{"attn_scale": 0.125, "tie_embeddings": true, "init_std_o": 0.00504, "init_std_down": 0.00356, "beta2": 0.99, "grad_clip": 0.5, "decay_shape": "linear", "steps": 3602, "dataset": "wikipedia_en"}
MLP neurons of a small language model. Each row is named by its layer, matrix (gate and up: input weights; down: output weights) and neuron, and shows model dimensions 0-127. Each number is 50 + 10 x the weight over its row's rms, rounded and kept within 0 to 99. A neuron's up and down rows have the sign that makes its largest values positive.
Before each neuron's rows, "fires after" lists the tokens most often just before its 100 highest values on Wikipedia text that the model never trained on.

fires after: " m", " M", "anc", " Cap", "quar", " a"
L4.gate91:64 43 49 42 53 71 61 51 50 38 42 54 45 54 60 25 46 56 44 66 52 31 48 68 27 44 47 52 38 43 53 48 49 35 50 51 59 45 57 45 49 53 53 54 37 45 52 58 37 50 53 47 53 51 37 53 56 34 29 38 43 48 29 51 36 53 54 62 58 62 68 59 42 51 32 53 49 58 37 38 46 50 59 41 54 56 47 33 39 46 38 47 38 45 32 60 45 61 49 53 47 72 49 58 43 61 60 52 57 54 28 39 44 61 61 48 59 51 42 70 63 62 53 61 60 49 56 64
L4.up91:46 48 47 40 61 50 48 51 64 19 53 54 52 43 40 56 55 62 60 39 45 54 54 43 61 49 60 50 60 50 63 50 62 59 57 53 41 59 53 36 46 70 46 56 45 48 68 54 52 40 46 42 36 48 32 57 60 59 49 36 46 55 56 49 51 49 31 54 59 52 48 51 38 57 66 34 51 32 43 34 65 58 40 41 45 42 47 50 42 46 58 45 57 61 64 54 41 30 39 35 54 41 55 43 61 45 44 49 60 53 61 55 39 45 54 41 53 78 47 38 65 64 55 53 37 66 50 40
L4.down91:57 45 47 57 48 59 61 38 44 59 46 55 66 43 41 41 63 47 43 49 32 38 60 57 60 66 42 50 59 50 57 39 51 46 41 53 38 26 41 46 42 60 37 54 54 58 61 51 61 55 46 62 61 49 46 64 44 38 49 74 57 62 57 60 55 44 59 52 53 56 41 40 56 52 69 30 42 57 45 52 43 42 26 38 40 56 41 36 47 38 52 62 62 45 47 36 63 58 49 46 58 44 21 40 35 53 63 48 43 28 47 31 35 60 64 50 37 56 45 35 33 39 53 58 54 62 49 58

fires after: " T", "gy", "T", "i", " Ch", " medal"
L3.gate86:53 38 53 52 49 62 48 52 41 45 49 49 54 44 35 52 37 45 53 54 48 32 43 56 41 60 49 43 39 45 61 46 67 60 46 50 58 69 51 49 58 44 60 27 35 53 48 57 53 65 31 52 66 56 43 57 59 50 54 47 41 64 55 42 43 50 51 62 35 59 54 54 45 51 30 44 53 55 47 62 56 60 40 61 44 52 52 45 51 38 64 37 48 55 33 54 49 57 36 46 23 51 71 43 54 63 40 42 55 52 49 60 53 55 60 39 45 47 56 54 32 64 50 42 48 32 34 64
L3.up86:45 56 54 47 41 46 50 62 40 51 47 45 53 55 50 35 43 49 63 56 51 44 53 50 38 68 31 59 42 51 34 39 36 45 46 47 37 56 52 55 56 63 42 69 41 66 60 50 25 39 66 48 73 62 42 45 55 40 38 70 56 52 44 59 63 48 38 54 49 47 59 46 64 58 57 37 50 33 61 43 58 45 47 52 46 46 54 54 74 64 40 49 62 45 49 62 36 52 55 44 50 61 57 64 44 45 55 38 59 34 40 69 40 48 33 56 41 48 65 54 45 51 55 56 40 55 42 35
L3.down86:45 62 53 53 44 44 52 63 55 54 51 59 67 45 62 58 35 63 50 59 56 49 49 52 76 42 23 41 68 50 55 34 56 55 41 70 60 62 60 40 53 43 59 43 42 56 64 40 58 37 43 53 48 56 69 29 50 44 73 54 70 46 47 41 57 59 45 58 48 61 65 46 65 42 39 58 63 67 50 59 58 51 30 44 51 51 54 65 44 47 53 61 52 45 58 38 58 49 33 59 56 49 55 58 65 44 50 53 44 52 51 62 55 32 52 54 51 33 52 59 37 56 51 41 59 52 64 49

fires after: " f", " ch", " s", " v", " b", " Ch"
L2.gate391:48 50 45 61 49 59 63 51 52 46 41 59 49 55 51 50 46 39 38 38 53 37 38 37 60 52 51 62 55 43 44 49 65 52 51 45 40 54 57 50 58 55 64 63 33 43 41 43 65 74 61 62 56 43 46 55 54 61 59 37 30 44 53 33 46 25 41 62 65 53 59 56 37 43 48 47 59 61 69 45 69 58 52 26 47 59 43 63 44 59 38 46 50 55 52 30 45 49 40 39 39 63 34 57 33 43 40 64 48 51 52 54 44 56 62 39 32 52 50 42 56 45 34 57 69 45 33 50
L2.up391:50 22 54 43 73 49 50 42 41 50 61 43 36 59 56 49 61 57 40 54 39 53 51 53 43 45 62 61 47 45 46 49 51 47 63 37 68 62 57 45 48 64 42 40 58 39 40 50 26 66 50 51 41 67 38 49 48 54 59 51 60 54 48 50 54 59 47 69 50 53 54 53 62 66 41 39 61 45 62 51 58 56 61 58 53 56 42 52 49 36 40 41 39 44 41 49 63 47 58 50 54 56 56 47 43 45 46 43 43 46 70 59 57 57 46 71 54 51 33 53 51 42 52 73 59 38 53 53
L2.down391:61 49 57 49 47 57 52 61 57 48 58 59 25 46 41 36 65 52 45 63 42 34 44 54 58 52 52 65 44 56 36 31 61 47 55 42 54 41 40 51 45 33 56 60 59 43 50 60 37 55 54 57 49 58 51 53 66 59 48 40 47 49 70 58 49 50 46 56 38 61 43 48 62 39 43 62 49 57 45 42 67 51 40 38 40 55 50 57 46 31 57 67 61 37 51 45 54 30 71 49 49 53 41 66 57 67 44 40 48 51 66 57 59 62 61 38 59 70 43 48 33 61 49 36 77 73 52 45

fires after: " m", " M", "M", " per", "om"
L3.gate209:37 64 55 45 60 60 46 48 51 54 49 46 50 65 49 39 48 47 49 52 53 40 46 50 55 62 30 33 22 47 49 51 31 29 45 40 24 45 62 48 66 57 45 52 39 37 38 55 52 40 52 42 65 57 52 51 61 37 45 26 49 44 43 47 59 55 43 48 45 63 40 54 56 43 30 59 44 48 31 58 53 57 58 47 60 41 34 25 50 49 48 37 65 59 33 58 39 47 41 58 42 51 51 57 48 50 56 34 40 41 22 40 43 46 60 51 23 51 53 44 49 54 49 60 48 59 61 45
L3.up209:45 63 64 29 50 52 53 52 31 44 49 16 47 49 56 52 60 42 64 42 64 48 75 62 45 47 38 65 43 54 60 41 52 22 34 51 41 44 38 57 66 44 42 43 46 44 42 50 55 42 58 44 59 51 46 48 50 40 42 44 53 44 36 48 42 45 39 35 34 58 60 67 42 63 55 42 40 44 51 31 41 55 48 71 63 46 49 56 32 43 43 45 51 48 45 56 43 39 43 61 42 37 70 50 57 73 55 60 56 49 58 55 51 46 42 52 60 38 59 39 43 40 64 54 68 49 60 64
L3.down209:50 52 44 40 48 45 55 33 48 61 58 43 56 41 48 47 55 55 46 42 77 53 42 64 55 59 47 43 59 46 45 44 54 40 58 30 39 73 29 38 49 51 41 51 43 62 48 52 53 71 32 35 54 50 35 48 44 44 60 63 44 55 35 49 59 31 61 47 57 35 52 61 71 44 51 43 56 29 46 47 52 40 49 60 51 44 46 58 48 56 40 47 51 47 67 55 43 37 65 60 43 54 42 34 37 28 39 39 55 74 79 51 56 61 65 43 52 58 68 55 34 40 53 58 52 39 46 49

fires after: ",", ".", " and", " but", ";", " years"
L10.gate155:22 43 48 48 37 45 63 61 49 43 45 50 50 80 56 48 49 40 58 42 52 70 63 42 52 55 65 57 68 67 45 39 59 58 21 48 58 53 41 42 48 55 51 37 54 43 69 60 54 68 50 63 55 52 54 53 54 59 41 49 43 52 42 49 59 47 56 51 37 60 49 55 51 65 50 58 57 46 44 52 39 39 49 60 57 55 52 56 45 46 66 56 59 54 62 67 49 27 49 60 50 58 64 37 47 39 49 44 48 56 70 39 58 53 38 44 42 51 56 66 50 63 68 49 32 47 45 37
L10.up155:33 55 44 60 56 63 46 34 31 42 42 33 45 38 51 49 43 63 41 35 48 53 42 63 66 45 36 41 54 61 39 52 38 76 56 42 35 45 63 46 57 46 54 58 38 50 46 45 59 41 61 50 60 56 40 43 44 67 64 57 53 39 45 42 49 39 42 53 41 36 47 62 44 61 32 61 44 40 60 50 35 49 38 69 38 43 37 51 43 42 63 50 52 55 39 39 29 45 42 49 44 52 19 60 63 67 51 70 37 54 51 55 43 64 51 56 56 53 65 59 40 50 59 51 55 29 60 51
L10.down155:54 50 45 54 37 47 69 33 52 43 34 62 55 42 47 56 35 51 52 43 46 37 58 53 51 42 47 50 53 46 40 44 55 56 57 49 46 45 42 39 35 52 41 59 53 44 36 33 45 41 38 27 38 34 33 62 35 60 52 56 59 44 46 61 51 53 50 53 64 44 46 42 48 40 66 48 32 47 44 45 39 64 43 61 59 50 48 36 41 54 50 64 61 36 54 50 43 63 51 46 52 41 46 68 53 61 58 34 53 67 50 55 46 43 56 42 62 33 42 52 27 43 71 56 59 60 44 50

fires after: "p", " (", " p", "sp", " ad", " was"
L4.gate509:67 35 32 60 62 58 69 66 55 54 43 59 49 48 80 40 39 44 29 48 46 54 13 28 54 39 30 33 45 46 46 61 56 41 39 39 57 51 57 54 51 39 52 61 29 49 42 57 56 60 42 46 47 27 57 54 62 53 55 60 55 51 46 53 41 51 58 51 55 51 50 57 60 67 42 50 39 65 46 45 48 45 52 54 44 48 24 58 46 49 29 39 63 50 49 40 46 47 49 64 54 41 63 63 44 47 49 56 59 50 46 55 57 47 53 62 63 58 53 47 54 56 53 43 51 50 47 39
L4.up509:48 43 48 48 52 62 55 37 59 60 40 46 60 52 54 56 45 51 32 42 50 69 37 56 55 50 56 47 51 49 40 42 49 48 41 23 47 62 51 74 60 57 56 46 55 28 53 50 49 48 37 42 33 60 49 45 45 54 66 65 59 41 50 55 45 65 55 61 51 51 61 64 57 52 35 34 44 21 38 41 48 47 37 65 56 56 57 42 64 38 49 51 63 65 61 55 55 55 25 53 64 34 59 47 43 44 59 37 49 53 45 48 61 52 47 39 68 65 30 65 48 34 48 53 35 63 64 29
L4.down509:45 48 41 44 55 61 54 51 47 54 35 48 58 67 41 50 65 47 57 44 57 48 59 61 66 59 46 53 50 49 53 49 69 40 41 17 59 45 43 53 62 51 35 57 55 50 70 72 42 47 56 40 47 44 47 54 49 58 47 47 44 33 49 43 73 83 49 63 25 51 38 57 54 48 59 45 58 55 64 45 50 33 62 64 38 27 36 46 45 44 38 41 54 39 38 58 58 51 41 53 62 33 39 45 55 51 36 44 38 41 45 42 64 46 57 48 50 63 36 54 60 53 44 32 58 49 66 45

fires after: " G", " c", " is", " g", " the", " St"
L3.gate348:41 55 58 50 33 51 66 63 53 37 36 67 62 54 44 64 34 61 44 37 53 44 55 27 40 53 41 58 58 62 54 38 44 47 34 35 60 60 41 65 53 55 69 41 52 61 42 57 47 56 43 55 56 48 48 50 51 38 52 58 42 54 46 48 41 52 51 56 63 52 67 65 53 55 42 45 47 41 56 44 46 54 55 47 65 50 38 41 67 43 63 47 55 44 45 52 45 56 41 47 41 51 47 59 37 70 56 53 46 59 58 31 53 63 33 52 41 55 47 57 30 49 46 58 39 43 50 47
L3.up348:48 46 61 34 58 58 61 54 53 38 47 54 43 61 41 33 58 45 50 52 51 56 48 40 46 44 49 42 44 61 43 54 62 38 49 43 63 51 63 39 51 43 56 39 58 37 48 52 44 62 58 46 52 47 32 33 48 70 54 61 59 61 51 53 61 55 47 50 46 58 51 45 56 47 33 36 47 54 48 50 40 39 46 62 33 58 54 57 34 61 32 49 48 56 47 62 56 29 47 44 46 26 55 50 50 61 45 38 59 50 55 55 50 30 83 64 38 48 60 43 46 58 43 58 66 67 54 59
L3.down348:67 48 60 58 46 47 53 52 45 54 43 49 44 59 53 42 40 42 62 66 60 59 35 45 54 45 48 16 53 58 40 38 62 53 49 61 62 55 60 46 57 55 54 46 56 49 38 37 46 42 60 61 63 33 55 35 61 38 48 44 49 35 48 57 50 60 45 56 46 62 59 64 75 23 42 65 52 41 47 42 47 73 33 72 36 39 75 55 59 54 69 38 38 52 50 53 66 36 41 52 41 40 49 58 51 45 34 61 48 53 42 44 78 35 53 55 37 59 72 49 39 52 47 49 66 41 50 57

fires after: " T", " t", "T", " is", " f", "P"
L2.gate458:59 48 53 52 54 54 52 47 48 31 36 51 68 58 48 63 39 61 59 28 68 37 46 33 59 60 56 35 54 42 59 53 51 65 53 48 71 28 55 65 42 58 56 40 46 46 47 48 45 60 36 63 66 47 47 41 47 64 64 56 43 41 38 47 62 27 56 51 42 65 37 47 62 53 38 43 45 64 39 48 60 60 57 43 59 50 57 46 50 50 45 48 57 49 53 63 58 50 28 31 45 47 60 58 57 55 52 41 46 34 31 27 62 54 46 57 42 33 45 56 36 41 50 51 36 37 59 47
L2.up458:49 50 43 33 60 46 52 56 52 48 44 58 58 28 55 16 42 57 69 23 39 48 65 58 51 47 48 36 62 55 33 52 51 59 46 43 53 41 59 54 54 64 66 45 49 50 49 42 47 51 57 49 55 32 40 44 41 56 55 57 56 60 40 51 40 56 52 31 40 62 43 55 50 38 43 54 54 50 31 54 53 44 56 52 65 68 57 55 44 45 58 48 52 35 61 62 35 38 39 53 65 56 45 52 41 50 54 21 43 52 56 37 52 41 26 47 50 40 44 49 45 65 46 54 34 55 49 43
L2.down458:34 60 63 59 43 50 44 41 56 47 49 47 50 34 28 56 59 52 50 34 63 64 56 68 43 41 58 54 55 61 33 51 65 56 68 50 49 69 61 43 61 56 58 37 51 45 48 27 53 35 45 64 42 43 43 46 32 47 56 55 59 41 51 43 46 54 38 55 49 37 49 37 53 61 43 53 43 68 57 51 57 47 47 45 42 52 65 48 39 44 45 69 46 35 50 43 45 55 52 49 45 50 40 52 58 48 49 33 35 49 37 59 31 35 67 64 37 39 33 52 56 50 48 49 53 29 38 51

fires after: ",", "0", "1"
L10.gate338:52 47 34 49 42 42 54 62 54 62 59 56 60 70 43 31 46 48 45 50 51 61 45 44 46 41 53 50 42 52 49 45 49 59 66 47 45 53 39 47 39 42 42 48 52 49 45 69 38 51 54 59 35 58 25 46 56 65 47 60 50 55 56 29 61 42 53 58 55 48 49 44 28 48 55 35 62 59 45 43 48 65 43 46 45 46 49 62 67 57 38 48 49 52 56 68 34 48 74 54 57 64 47 44 62 48 48 80 71 57 44 46 58 56 45 38 37 53 48 49 36 49 57 57 39 62 46 53
L10.up338:35 48 57 59 55 54 32 50 46 43 49 32 42 69 45 37 37 33 43 48 61 48 35 49 51 44 40 54 42 49 44 50 33 56 42 38 61 27 53 32 52 33 54 73 40 41 55 65 44 61 44 53 45 39 62 36 58 62 45 59 65 55 46 39 40 55 57 52 61 47 52 38 37 50 46 39 57 53 60 63 42 53 59 55 52 45 59 62 46 47 49 49 48 55 59 46 47 27 39 50 68 66 58 46 57 54 60 65 59 53 58 48 34 47 41 58 46 60 49 58 53 43 59 47 29 30 53 65
L10.down338:61 54 66 41 53 48 63 37 49 43 47 61 65 45 59 53 51 40 35 51 46 42 70 43 45 44 68 55 57 33 57 69 33 36 56 46 49 59 66 54 51 44 46 49 64 56 53 50 58 44 45 39 51 48 45 50 37 54 52 32 61 31 46 51 38 45 48 58 56 52 40 63 56 56 32 47 40 84 55 32 50 42 41 36 51 63 60 48 61 69 46 67 64 54 51 43 51 43 38 59 57 58 46 56 58 31 53 43 42 48 55 45 43 41 40 41 52 56 31 52 29 48 40 67 55 40 31 35

fires after: " p", "p", " st", " re", " cl", " gr"
L3.gate448:50 46 38 62 39 54 43 39 53 46 30 59 52 38 46 41 22 65 69 51 49 37 50 43 68 61 71 40 58 34 68 41 51 49 38 48 63 61 49 42 51 42 46 47 54 62 44 68 63 57 60 46 46 40 56 64 59 52 43 46 48 62 53 38 49 43 74 43 65 67 44 44 60 50 48 44 42 61 25 35 52 50 60 43 53 60 55 55 31 40 27 46 66 51 52 70 28 48 52 52 41 56 62 50 54 54 58 53 57 60 54 48 51 44 61 58 56 58 61 48 34 47 42 36 45 61 47 49
L3.up448:43 40 45 54 60 55 51 39 49 63 46 46 67 64 32 59 54 49 43 58 46 34 48 46 34 53 54 41 46 56 44 55 48 41 63 45 54 59 50 57 49 64 66 56 46 62 50 50 48 43 56 58 32 54 41 46 52 52 66 41 65 43 60 65 65 54 56 48 82 52 59 28 52 64 39 46 46 73 40 41 49 71 40 27 43 49 54 58 45 45 51 57 45 41 46 32 55 53 35 40 49 33 48 52 53 51 52 25 50 49 52 45 42 48 35 38 66 45 64 47 51 55 60 33 50 65 45 38
L3.down448:50 60 49 55 57 40 62 49 38 46 47 50 61 55 39 57 48 51 34 57 63 17 52 51 44 49 47 50 28 50 39 36 64 38 45 49 56 56 52 34 53 62 46 43 62 47 55 74 52 57 42 70 61 23 59 59 54 49 43 50 50 54 44 59 43 50 45 46 39 54 42 61 32 56 47 23 45 62 50 46 41 53 51 49 51 50 54 57 39 46 55 39 46 60 53 48 44 42 55 50 66 52 43 49 46 49 71 42 56 50 48 51 49 34 44 55 48 51 58 60 41 61 63 47 49 66 52 63

fires after: ",", "0", " a", " the", " an", "-"
L10.gate199:27 62 24 37 43 36 49 58 65 45 41 56 44 52 49 20 50 59 30 63 63 50 37 45 47 54 55 48 63 52 41 67 44 54 51 37 55 61 68 46 45 55 50 49 45 61 53 51 46 50 49 65 47 43 37 55 56 50 36 53 42 47 33 30 58 40 58 58 62 61 52 62 55 55 53 44 56 48 54 62 49 51 55 29 54 40 65 38 43 61 48 61 56 60 74 47 58 49 50 57 56 48 69 57 35 59 59 38 31 47 46 42 62 38 54 42 53 29 51 29 54 45 44 48 36 36 32 51
L10.up199:57 40 53 65 64 57 45 41 47 61 56 31 51 60 62 43 36 50 41 56 67 40 44 38 55 39 49 64 62 46 62 55 44 41 56 70 51 63 79 49 53 63 61 62 35 51 35 63 53 52 57 54 34 46 50 37 54 56 61 51 75 56 38 41 35 36 38 36 31 63 38 46 36 46 53 41 51 52 39 50 45 59 41 68 48 36 42 49 56 72 61 65 47 51 49 41 60 52 48 31 50 41 39 40 53 55 42 52 55 45 59 48 53 46 40 32 56 62 19 43 63 27 64 47 42 44 42 53
L10.down199:47 41 45 50 39 53 49 65 32 40 54 61 38 49 62 53 59 44 52 55 47 54 53 50 25 51 48 73 53 55 45 37 57 51 58 41 46 44 57 53 68 45 51 71 64 60 44 52 40 51 36 68 37 37 34 50 50 40 68 29 42 53 51 35 62 52 43 58 53 52 52 42 40 45 49 74 46 49 53 50 54 51 49 57 24 71 55 39 45 40 52 55 52 48 57 36 48 48 41 66 52 56 54 40 56 43 56 44 32 64 67 67 48 48 40 46 68 47 55 58 41 45 45 52 37 52 56 44

fires after: " Che", " B", " b", " cent", "B", " h"
L3.gate176:49 69 52 47 62 48 29 53 50 50 37 46 36 42 53 38 45 48 55 58 67 53 45 61 74 58 48 27 57 29 40 40 64 31 51 48 62 54 44 55 72 51 61 58 31 52 48 48 39 53 63 52 66 38 47 59 53 49 44 41 56 60 52 41 43 57 51 64 60 64 34 62 54 59 54 50 45 45 61 52 56 55 49 35 50 44 36 43 49 66 27 57 71 52 43 64 63 52 52 63 43 61 37 42 66 55 58 53 44 63 43 60 58 65 49 58 45 58 47 43 29 37 55 49 58 60 66 55
L3.up176:55 55 47 67 41 43 53 55 60 29 40 46 73 58 43 25 54 47 33 55 41 59 55 70 47 61 39 43 50 56 40 46 54 52 62 62 43 55 49 44 36 54 60 45 52 43 44 57 63 47 66 51 69 64 50 56 37 41 54 48 48 56 56 38 43 35 61 62 55 69 51 50 63 32 39 42 57 43 48 34 49 36 46 63 37 41 49 42 47 45 60 55 36 52 51 51 35 49 46 46 58 58 33 44 61 49 56 42 41 59 52 37 50 39 56 50 30 51 52 58 45 56 46 40 55 69 61 44
L3.down176:71 47 43 55 64 45 52 56 47 67 52 61 44 66 53 39 49 54 58 19 40 56 62 67 52 39 79 50 49 56 45 51 44 48 56 64 42 49 33 64 50 38 48 59 63 36 34 47 67 45 56 05 60 50 58 51 45 39 60 56 64 52 62 58 44 54 57 52 59 57 52 53 60 55 45 40 52 58 55 44 52 43 40 46 60 43 44 46 56 39 63 56 66 34 48 57 49 47 47 54 52 43 47 31 45 51 65 60 55 42 55 46 56 38 67 49 39 46 57 52 53 58 50 47 60 58 53 50

fires after: "x", "if", "f", " F", " disc", " det"
L2.gate52:50 42 49 44 69 53 55 57 37 55 36 53 55 60 50 47 51 41 40 46 41 67 49 52 54 38 28 60 61 56 65 43 51 47 47 41 59 53 50 60 38 61 57 67 67 58 50 58 60 61 58 51 55 48 59 64 65 42 55 53 63 41 58 38 48 49 52 62 42 55 39 57 48 36 54 54 48 55 58 55 45 55 45 49 76 51 47 70 50 32 43 39 48 71 47 23 51 43 46 64 46 54 56 53 59 58 59 52 48 45 57 48 49 41 27 55 55 54 45 63 65 43 68 44 62 45 57 28
L2.up52:51 39 57 54 49 48 66 46 51 52 42 61 57 73 42 42 54 49 40 46 64 60 44 64 59 37 56 45 44 42 51 45 32 28 56 44 66 61 59 60 52 52 37 37 50 68 46 33 58 75 45 53 60 49 59 44 55 56 43 45 54 35 41 50 43 47 57 58 47 65 40 38 47 39 56 54 58 54 50 42 43 38 47 45 47 65 47 58 58 48 46 40 35 51 50 43 39 59 39 54 43 61 65 53 30 33 50 68 39 57 32 54 43 56 31 36 30 51 58 51 67 39 69 62 54 47 54 50
L2.down52:34 54 56 53 58 46 61 35 50 44 48 54 34 53 32 58 53 70 40 37 67 54 66 56 68 54 30 39 63 44 47 43 62 35 47 26 37 45 53 55 46 38 48 68 39 47 49 31 54 37 66 61 53 50 43 83 44 47 57 67 51 45 56 49 52 43 57 40 53 46 56 59 50 54 55 56 36 51 36 52 48 58 46 34 56 40 58 36 44 50 46 43 43 46 51 45 47 56 43 42 46 67 67 44 27 58 46 34 59 46 49 49 45 46 47 65 60 59 54 45 35 46 46 45 47 55 71 39

fires after: " G", " St", "G", " g", "u"
L5.gate455:47 60 49 48 41 58 53 55 64 53 39 45 56 48 33 57 51 54 53 48 52 44 45 34 38 53 45 53 43 61 56 33 59 49 49 56 54 50 43 55 35 43 39 48 56 48 42 56 55 39 47 47 68 47 48 39 46 69 41 35 38 56 44 51 47 42 48 52 50 73 63 61 66 40 52 50 49 53 59 72 46 52 60 54 55 67 68 40 49 52 53 49 37 55 42 54 66 42 46 54 35 55 57 54 50 59 48 53 38 49 54 38 47 50 48 43 62 60 57 52 63 39 57 64 61 40 55 57
L5.up455:43 49 48 36 50 30 57 30 44 41 40 48 40 38 51 46 53 42 59 63 40 35 49 61 59 59 55 49 70 50 56 40 42 47 50 49 49 49 53 43 61 61 36 47 79 56 58 59 52 54 46 61 48 40 48 47 52 61 41 50 41 55 52 33 46 43 43 56 47 50 66 56 49 62 54 43 60 53 55 34 38 41 42 71 53 58 53 90 48 56 59 58 44 33 56 57 58 25 69 49 23 48 58 39 41 66 52 41 36 50 43 40 53 35 58 55 71 42 40 49 36 62 63 57 54 35 68 44
L5.down455:50 50 57 81 43 58 40 37 50 37 52 41 44 60 76 43 42 52 54 31 50 45 71 47 50 50 68 39 69 44 48 45 49 39 52 46 51 43 37 70 50 50 60 49 64 57 48 33 52 44 41 67 44 68 59 50 59 44 56 55 54 50 23 55 43 48 35 65 62 56 57 64 45 55 38 48 52 38 53 46 43 57 43 45 51 43 42 61 51 56 52 50 40 56 45 46 58 51 61 44 40 29 49 43 52 52 38 43 21 48 36 47 60 42 53 46 70 45 58 53 51 63 59 53 51 53 55 47

fires after: "b", " B", " b", "g", "c", "B"
L2.gate407:51 48 40 47 68 51 44 55 44 59 36 57 56 61 53 40 38 54 38 56 32 41 46 63 57 31 44 58 51 60 39 44 71 36 61 55 62 58 39 72 54 54 58 72 42 57 50 42 50 65 49 43 47 57 49 49 55 49 54 62 35 26 51 57 47 66 47 53 49 61 48 56 47 40 43 56 31 57 49 44 46 65 54 59 55 41 44 44 47 35 56 48 46 25 37 44 51 45 56 60 57 41 46 65 51 50 43 64 49 58 58 59 62 62 53 42 47 48 34 61 43 38 63 54 64 71 60 74
L2.up407:73 40 32 52 42 44 27 64 53 51 49 59 68 42 41 40 45 39 31 49 67 65 55 57 52 71 36 39 53 38 43 61 39 44 54 50 32 49 47 42 65 46 43 42 45 60 48 52 41 59 61 57 60 38 43 41 51 54 59 49 34 54 62 31 71 36 58 41 44 53 48 43 59 55 61 34 57 44 43 38 55 38 52 65 63 50 64 44 61 53 26 55 40 51 48 27 45 41 46 52 66 61 52 35 46 44 54 38 60 55 44 54 62 51 62 49 49 70 60 61 62 52 46 37 48 41 60 64
L2.down407:64 41 51 64 65 46 56 43 54 56 49 39 59 62 39 67 53 54 67 52 37 44 67 45 56 43 39 55 59 47 39 50 35 62 64 36 41 41 29 55 54 56 47 54 68 37 56 42 45 25 57 57 50 49 45 51 52 55 56 50 36 51 51 61 54 46 45 41 56 45 33 54 50 67 55 45 63 51 38 47 41 65 39 62 52 48 59 47 61 62 41 47 32 52 42 34 46 48 57 65 63 34 53 48 41 55 42 49 52 38 33 51 39 60 62 51 53 40 32 50 39 55 45 62 50 48 53 26

fires after: " f", " Ch", " sh", " La", " ch"
L5.gate355:48 36 45 42 42 56 64 44 59 46 46 45 39 52 56 32 53 41 34 22 58 33 45 56 43 41 44 79 64 43 24 39 46 20 64 42 52 55 55 62 44 49 52 44 49 49 38 63 67 47 58 53 57 56 49 69 53 66 42 30 57 44 46 46 52 29 61 36 50 58 45 43 59 53 47 41 63 52 52 41 48 67 61 38 44 41 40 47 59 62 47 54 66 43 39 44 53 55 44 48 52 47 47 56 46 31 42 59 57 46 43 55 66 60 74 43 58 65 30 50 36 29 44 46 52 48 48 40
L5.up355:42 36 43 54 61 47 71 34 25 58 53 46 48 55 53 48 42 53 64 58 50 71 51 53 56 61 56 45 46 67 53 55 54 47 54 62 42 32 63 24 56 55 50 38 51 57 50 33 51 62 72 54 36 52 63 53 39 66 35 43 59 40 52 43 49 36 49 53 49 43 41 45 57 45 44 44 61 52 48 59 53 46 56 47 36 45 61 50 50 52 28 42 47 48 53 71 75 59 49 32 62 43 49 70 54 49 41 62 72 43 57 50 51 61 52 55 42 57 46 48 32 54 55 41 46 52 49 44
L5.down355:56 54 47 67 66 54 61 52 65 54 57 41 50 35 56 40 67 56 51 54 62 52 36 53 53 46 60 48 55 52 47 44 32 59 34 54 50 49 55 31 58 49 47 64 56 40 51 42 52 51 58 67 40 30 57 40 36 55 50 49 48 60 60 48 56 47 52 55 57 44 57 54 46 62 55 62 59 58 35 46 33 57 42 71 41 53 47 64 46 31 46 34 49 43 72 40 47 56 57 31 47 46 62 62 48 46 32 66 51 54 53 41 56 54 40 63 45 53 33 62 59 56 44 48 54 33 44 39

fires after: " G", "G", " Gu", " Ab", " ab", " Stev"
L3.gate429:48 55 52 59 46 59 36 44 61 48 56 37 36 43 37 44 44 52 72 48 59 58 44 47 46 41 46 55 53 52 40 45 49 34 44 62 61 50 59 60 57 36 39 52 59 40 20 63 52 50 55 62 55 58 45 26 54 56 42 49 55 51 37 37 42 65 52 48 63 61 53 42 49 37 48 56 53 40 32 62 39 45 50 41 34 51 40 53 54 45 69 48 59 39 35 47 79 55 52 51 40 64 47 60 57 49 52 56 48 46 53 52 61 43 62 53 44 63 38 44 50 54 45 51 42 42 69 85
L3.up429:56 43 43 46 59 47 56 38 43 50 42 50 69 47 40 28 48 49 46 47 53 50 54 54 35 32 49 50 52 47 44 51 48 52 45 40 32 33 48 65 52 67 34 47 48 38 45 48 48 41 27 41 63 53 43 42 56 51 64 73 48 55 41 54 35 40 57 39 46 48 41 58 44 56 40 50 47 51 53 49 48 37 45 55 54 40 45 53 60 38 54 42 75 38 53 56 40 40 78 36 44 58 49 49 61 57 53 60 56 57 44 57 60 25 47 61 63 45 49 45 40 58 25 49 53 47 75 46
L3.down429:49 55 46 61 57 70 49 61 50 38 69 56 51 65 27 48 56 52 48 44 37 65 50 62 32 50 51 61 54 50 51 22 54 38 50 52 35 34 60 42 45 43 61 38 43 68 40 48 64 38 55 58 45 62 41 45 57 46 50 44 50 53 73 55 74 57 46 41 40 45 65 61 51 44 48 39 45 56 40 33 48 50 32 51 69 47 41 47 49 34 52 42 45 40 33 39 38 59 52 49 58 55 40 57 37 48 43 52 44 51 46 49 56 34 64 45 56 53 60 59 60 55 57 52 41 49 52 71